Weights of a small GPT-style language model, trained from scratch on English Wikipedia.
Size: 9 layers, width 768, 6 heads of 128, MLP 3840 tanh GELU, vocabulary 13170, 85.3M parameters.
Architecture: LayerNorm before each block, learned positions, biases, tied embeddings.
MLP neurons of a small language model. Each row is named by its layer, matrix (up: input weights) and neuron, and shows model dimensions 384-511. Each number is 500 + 50 x the weight over its row's rms, rounded and kept within 0 to 999. Numbers have three digits each.
A block is one neuron, or neurons of one layer that tend to fire together. Before each block is what it responds to, as a language model described it from the Wikipedia text at the highest values.

Responds to: Predicate adjectives and participles. Final pieces of adjectives or past participles used as predicates after is/was/be, e.g. symmetric, smooth, rectangular, pressed, reduced.
L5.up420:443539494548526464465455501598414523486574516574441486547571527427551488530537492504573544598524508445545457620498401622436531537488534565523549531464494534489452487523544526437539490500565507441580485508515581620581478579481551527409486527450455461541497530518498556548491488457469454546473519460529469436537535457541501497528449437398427600616446529413533532512513463521455477511548
L5.up3663:350463548438458395482451492514514527519544432494465537461547537463487482549532425530542466609454511469486511496491554540543610543474491458472499480479429534461502564531461460452502432456550472449527464541542578468566462509549508495443482631493513503481492454489569569509531478496454497408505426504534515488450523395521508496530462506534554550607559588378626530498491492385459485439441
L5.up3717:504453525532489478454524479529605514440484427482537491651504523462541500512575444476524515531509594467552480568529545528480504496428442446458493506487463466526476462451524458391456520561507487540531601576563482514492500464515537531489493525492471522499521487500474499483491459560524450482525504462492592415503440424518497583480553610515426456475565610395540614583520493487442554519589
L5.up3804:571412442506548447486490487514533500474532495509604513595535497409404520510486510512505510588491525527517475550482476491581558478425548528532497509501427541445433468454473471494482458566535503527557461567545561534537433524492572528537462499490461594511456480560489537466525477491536525446438489426522567516457600459494546530507501483506516457547578583460539583573553510514502591523554

Responds to: Table header cells. Header cells in Wikipedia tables, mainly the blank column after Party in election results, plus Year, Event, Chart (, and ( before lifespans.
L6.up2939:607504537468514485539533437414475377533488514501454598572507466527442406502544533458447499533525479512500443504402582588468498485468458538551553486504514576419496496509489445550512550529496575451562488396441453485513572492445431518502473514461487505539520577434507473462605490468488432555503559507466413430565479446525460514451534511492472500557578446461482509441512516439535577475484

Responds to: Proper-name ending pieces. Final word pieces that complete a multi-token proper name, mostly places, clubs and surnames in tables, lists and headings, e.g. Linfield, Bradford, Avalanche.
L2.up744:577486514486550632497475499573456536466473481556498537521444505657468484496531444462452450408476410474435482536505533529568529460528438466437522515565486535309498508428505453534468476557539535518449547441541495535530446565566609488533549461470439572496457542499500494533514489484468491523509436518452475618492533435566453490479456448511532459442515476439486388478499474467458448570487
L2.up1207:416487548476489544528403506505485433429449411422512607552512533472485354513491504569556489439541444478447492559459441492430503506490460484550470506622524421439534573493571393519566490455511521538514505465561485554505459466529514630535544471446539474580486431498489412517476474591529531381487475618431529484455495425488493459446436520462503484512503524627448481501372498507534430483509
L2.up1455:510490481441478503395492551554449475389394475520457494508538608553535463521451447507485546543456475405500436523527536442410546479505461590462464465452525597478394513488427454524444441523564522569529552516549522459436491517478554583512538487516553478462432405477421495593561479490530424504503433534483597443496487508549489565509494588493488536534504518485432454579432488544517443498499
L2.up3157:552389450463474532517510539539479518477391445596383503522549484571529428550462523479528500475488482423477468486432487496411579468480569407534536472521571448402467573498541503583428459486469539507549475515562512515536499479527582456510538472445436435495517413586527513454509512497474467467462413471452571481494522463470529515541454426426479475475356509533439515499533545501572484454505

Responds to: English place-name pieces. Final word pieces of English place names, counties and club names, mostly in football and cricket text, such as Wit-ton, Somers-et, Leicester-shire, Cov-entry.
L6.up2068:510451494398585471513474548462463520511476398513564391564509417504486513484487508615474493528488523535518407558580453543467443457520451452550537581423498448542487526538554431488457484520492557502578430442482480463565564445477470499467506425493505568595517482514568458443417510429447410522517473514495511480579556538481557563571556489513515534520425563470533497547554564521514460490527

Responds to: Paragraph and heading openers. First word or word piece after a line break that starts a new paragraph or section heading in Wikipedia articles, e.g. In, On, Sched(ule), Week(ly).
L2.up620:580473585478552529471463486383449566488397538495536561497458541609512456490497496602407447508430610513466520457421481454493536520537551438487569530486486487426493555482530387532544466515446502413432498536497401519464485494465491507460534563506442563493514575389490496471516480518611595572474590513461490487530521495433516385525497456507488513479614514554443478539489441560456475499533
L2.up2229:392399571499501558502540483512501425495417472464489517456501483544400496477482512553444558549516501470491499521486525442513588427516519367560408555488491578559544554519477563475468440508485516406596517480457440483569477392510481563534525451442476471474507559506481587437513409477457451463578502555424459501479551554454524509532588437425490427505503538417514492554529436497546524519546
L2.up2609:473499503472478561471472497521536486520414485450466502465580541570534520490422494505486443526457550439501451484530540501508527498560498499484479479476626532520516579496504575412514548430500508493523566486522467491547417519457479462473522461503528483551602532353587414487390419465546600561446448447542534532451481545480500618543558573496480449510499478591356424529590500427461485507532
L2.up3269:526482483512472592611480521528437494577641401499488539512476534487561497471523511546490480477555508479481467431501495505444554505496540467514509577470556570463486478449423504524484483401440480429526539518533544505523454454585535396572506506494488526498515460473521589484585517502449502556567446566468474481486484464485537468428516531419445511512487464515458561527570513422516418467519

Responds to: Main verbs in clauses. Verb tokens or verb-stem pieces that act as a clause's main or participial verb in narrative prose, e.g. outnumber, struggle, working, closing, lays, referred.
L5.up639:491569507527491497491499550493425454466523551582442485492553470561466489497421498554501548453545466471489491512502428620487531520554557458476502540509508448395465465487496465585522486543466540415503561555512481445575368528517483534456516531520586517544506488492458434539571419482549487533397556533534484443574548489486408507485516526380453483556553525462547447542450548494487560523432
L5.up1313:503562507472401456439528502483512470507520459493506519529495465479441540494518430487505503372536479464545484492487530625433498503499504574560451503462442490435517431506519414521486620522672547460478636527533524483468424613473508498494554556542526526503553500515550500507523314403524517574412535450541429477593589526514512443371474404504511469475463578442444477518451575446508581515445
L5.up1456:462526553573461415485455536489484555448556519564481529514561574505516501499548485533473535483627500345529489532476577575518571469558547536446508530481483577441546411521519440572591493545503515497555558517579584519538425582558591515456530585427527504568506572437511533455535410516529522576403448526550431489504528387547537485560564492411420520579446524545590474530395571519486531487497
L5.up3469:485504444507457573371484455496489489482526437510519476469540473564442457441529503487502502451521463529586447492495480519389540445560551556530451499356437501422523475496563432512528423497492533506531460532519566489510376461556526558456508524503580469504570463515422529456564430500584415481413525461585475455558556530460530487541556479438514537402521570514548446549380546529445534578516

Responds to: Verb-completing word pieces. Final pieces or words that complete a verb or predicate, mostly before a preposition, such as took place, requ-ests, dev-oted, was awarded.
L2.up1729:481459458517510541504514384490436522507494538465492550432517412512522426502525498553419500409434462485458468500457544507503500463486485444434525522484525515473550467483413599480492431538520593452499470470436525501501466488529446548422533504497591521515469648509488504388456521591491619597468511477532403496580601453511407533474433481449615440434432553459584475385519551467424466485465
L2.up3102:518468438556528410503558409469556463432428462396461541403579543534422575534408528496552543552541491477458387614499461478510525545535477516506469472430633485450515487505528538542407546416529495498611526520513469576470430420496448454467413539442563525441499543429509521579487351474541578512498592476445421472454497489562455547420512511476526491521501592419487618506435562433462554496473
L2.up3162:483511518485508450457572503409546430579574568537571561482588597437521468514485483548426516476512512418452553521462483510466563488449586433555524550567509513457564486582434496456481508555515582506419524521517504487465442615463498575500480447480504547596534478491504496517468408549465520423518544494508525483396472513503492518521455511451522520498534537533574463504442480520548523472452
L2.up3453:517581539586572476567489485474481401411488447541448537490469447480579556539518517560400526452446517602515488598542410502442545460404572465562509518525472529549586566557430478433558489481497424423463493574528505493499471481444430504524383423461567494471551451470519521528513519483487538460491588537487491512467499449583392579455438490555519427467534464529531555472461496617525539526593

Responds to: Section and table header words. Words beginning a new section heading, table caption or column header in Wikipedia stats pages, e.g. Starting pitchers, Career record, Historical population, Pos.
L2.up1788:476479505508415532474553584511445559474487535444452491520537472588495505525506494542489471463397427519506495556466402516486489498465537430466498528562450444443524506543474584407607383512514502465591399573483560433522476435491443450486459432426458509421521558470560536496621554500493446437518551592514519538471560492578549477519528501512574448569519485448522498451514478486475497493545
L2.up1792:480526387493456518472585455445484499428481479526522587547489516528479534580472402505489563447570556556502542556499407556508478549584467471481449490484450427492451526493402402475487457420519453468468444536509539438498446532468415545568329441391516527491546494392469512559547588494503504426538555466517570504516524415487538462468491569494436545559498514423467522547454444505552478421451
L2.up1923:557630448547521480577471619561512510444489530504529503510555458493525506526463540446520534457465554596488505415564474549481559488482629512560571439495489470567474520492430470452429496519616430357509504491492407493437450558362483476544548523450500513467502558550471391474475475456542494482480479475526537443477542511446501514496450486522577498544504466576503454479532480499440558543556
L2.up2157:520447482435500493540493516408441582514485541481500550567491546497466432515461479430508544483397451483424470481546479502566425526537499434498501606538492534484492524450448423449508528454477637486510490458502516529495437469566522581550461603550467511524526490539440509435544543422499597560464559473504481510416485479565515426519505442532468449468556431425505478484511456548578495566465

Responds to: Section header and column labels. Tokens inside Wikipedia section headings after == or table column headers after |, e.g. Overview, Description, Plot, Exit, Release, Surface.
L5.up1270:625466545458481506519564517486504458536460537470504428533575510475563506551536518562474553462470530523506486487563435489583555447554570473519511464519463537466499541462482476568509556505525453486519485476475462469520425579471435452458604504493536488497501572456507459529570491441508492458408535531530495521591486588495601528462524492513525512495546552528513450518594546472352429470487
L5.up1898:484506423423502608382562476499494472501551581597457469547472467486473409493573538399575483371505518470530467497408431576491487551428507544456472559648475498531565571416509609568576526531390434575508557443485544530541410469521513487512491525583473462506426530520509461475491503480416585478458513505473521539491536546433554503479504525472487449513501469513512527528567440498470564544498
L5.up1944:451554538488557404556470535543503521448420589444463485414531497420529481496539519571507423593436552494513540529515487565535511481459479446458560579464555501494587478539512533493461492583442449503411532431474422510516473531598537505422570532509478558557497552564466511538512395634497451493424504504453478502507540507533445409476425514448442460504513543525458496532547443481452560600548
L5.up3453:536562521523525572475402475417452498459539588473462501491597403471407610596454564470406579349514590498519396512632460495490537438554497562563506536526430428494498489488514570479493524525420505516579537553441378495463382480533506532455518457551448513427516451432442512486531421539567521492562447534568464553520521570402410547534532583499491533526476560431529531498476493441561584591527

Responds to: Predicate word before preposition. Past participles, adjectives or adverbs right after a subject or was/is that open a prepositional phrase, e.g. located, based, known, only.
L6.up1769:532530548507516417533487446578442506570519473502474505619522516443538448525537547484553577524609495486490545570469511558465577486466480529469570513479506566410408540545464482526515524551496489380540499502525552412503477612533517482540558489486561589562484535521531521550517581396424405480479497496528516512579489480494435504511408471489540522524528560462561517586468530471500484505499

Responds to: Start of structured labels. The first word or word piece of a label in a table cell, list item or heading, e.g. Relief, Best, Operator, Game.
L6.up3217:564475501526525502391422450452464519549489455427476481497529507568524502534535581436446634492492471488492357512528446496503518423547469545536460539591472428438504447461564489426393498555560535528524578528493391476486417463407499505529515560550459547513549488489515524483486440490610534547528425453470508573529539495391483506524506554525393513522535560545554552510447459385466521489522

Responds to: Table header cells. Column-name tokens and the line break that ends a pipe-delimited table header row in Wikipedia tables, e.g. Candidate, Votes, IP.
L5.up56:446527508463517566449454599557448412510526540430394487454528484539524499550404516511461486525436434480423494505504458555525534399609526456467548578508425494513495538531453508406538420432456576404523437608496455507538542558447417468506526461543597439538572534523511539479515502468610569477426582475537535466528464533514420482534443549528502432585522518509494457466520536459527488521570
L5.up282:556527473503462403501557524459395476590468499453450613538498452520497558524524452496529452527474404473411457465554466431569608408512426504436551536500493523410569492526467494458519490466536490602612429507510483452515458419480501519413563503456465486474559574454519529589516484579455519478341411506499474581506504525536507582492596470545475591518474451554606481410534437425443544550466
L5.up2151:523531579450483448647439531519519431558402481469630519514506497567454516504553511469450494538544499530511520429471406526475476421491524475555523490534460438481444525445471511390522482526483496514480536525516433540521563403548566537438635484481494537466559568587535446516478476433504543470457501546519500427555509461471556482505523368516506522440462480475478518534517507373490482455453
L5.up3112:557468450398440544450546479467473480567509431429449515490464472471503599505437559461471558495475576518507449425474547459590437440442494514462429530415439407529503476511452547481538424491438475575555466471427439513481442417478514448425491513587509546437439449420445544458511422552486602435392500481495531435472527558595518518421527544517587469525528515491453463416358506498554507502508

Responds to: Place names in progress. Tokens inside or starting a city or town name after "in", "at", "of", or a comma or table pipe, such as Honol-ulu, Ann Ar-bor, San.
L5.up133:478479558469475556473487530596505493541404489518518518390523518451384392501469412583547570482436556471491509535440514592483561451496554559397567476517594510497435520567495499487443467491490523545527558475537587485415493601420517530531524454477533460472458459551511489533538558488558556554515479476465499514561526452499472535467567570470449526542408486494577568563449498526575455535502
L5.up1133:541551464544581458390536513534505462474520551590475485504532440499469509536492389514504561522519545544506505450514470467489580477497485624457543518472516572513415431532420465472472457547429471542513480400605475514438441555382441550451503526458467391428549545531559578437540513481500463532515462475437512572454486433557572517391484684428516404478540536476541531522414479514514566448496
L5.up1829:458459447459557496497472489524525532605437477482466581461501466507420482493436412537464597563509460544550463533513554580543548562516544487372532443459537529519458527552509478486517522492483435621505526477487431530504393555416516543571549377419503552535470444531489529547538516468499595530573483478599553472460504448545555485472548568533508481530469447459507478539441476578488513515466
L5.up2453:565476648537536452492501510514488565479485481575479532497493446512533460504545406455447458534460521558585422482439448554476555540554554583448489415509612454477477472584480475449488546543465436455612513404418545531467408566431480492573520443474576522410482542508486514583506463418482528482519559483549426564505526460557517537457457577533515463457398518578491572509460587596486529562432

Responds to: Verb forms before prepositions. Past participles, past-tense and -ing verb endings that take a following preposition or agent, such as written by, held in, born, based on, lasting.
L6.up2028:471526463544545412440433575612422549467549542571483591566437507544503471531495492564523466574516487405431528451500424564477527556496476494542568522529550486427519513554514514538464425507581517541506551564454498514471469591531512536587521535470541508571474536538467471407462434569503498556439527483502606444531507512549512471548515510438474564578457493575568452486478520471525579571406

Responds to: Verb endings after stems. Inflectional endings that complete a verb split into pieces, such as -ing, -ed, -s, -ate, in narrative and descriptive prose: arr|ives, fle|e, op|ined.
L2.up153:446442440409482445396467504471524370502441438527552568557547576541375534527441440590507536480465478467531485476536495486490459519466569506382540479546507445455474508517538517602493492471460526487552488569513553521547533571556418420481435582471564400562486421454457510513501464543492555540588499404635471548489498494462451482492542481485389551436499497510488503493494453515481659503513
L2.up572:495519541481494473489516530558401544464558456517466561417427423523557522508429535579396563518466524457516456405457441559554532507538424481454552488576510466586548487534535507555492594535425630496500540574512529500648436454528414513567497542479503530535500508468519487578484439510491617454513467428589484530484482503413454459424496605458473515479481459430523490477458541467469562532613
L2.up2150:460503476535500501428558400407484519402556492561547567550505531518521458512462518510506541533454490563535490569482435510428486492590515465509492476444559525565583493529456516520513465596503517584492512514528483637551528599563467456468492564471506543614471480547540605461455517493555472514633496413609532487494496525515434553447498508456528459586469558443524418452455414519537507558499
L2.up2558:462442385493533441486502438525486503511568528495471460526584458474439495524566581477462495477550603603674468573467519518562559485518509494467467442611448549520568456494470472444451527494512530530414506536449496544504471535664524537469564473511489533560450525441444438531555581538512546496393445547573597556559519435470448445498510529482493506531506515503487481494479534494465478563565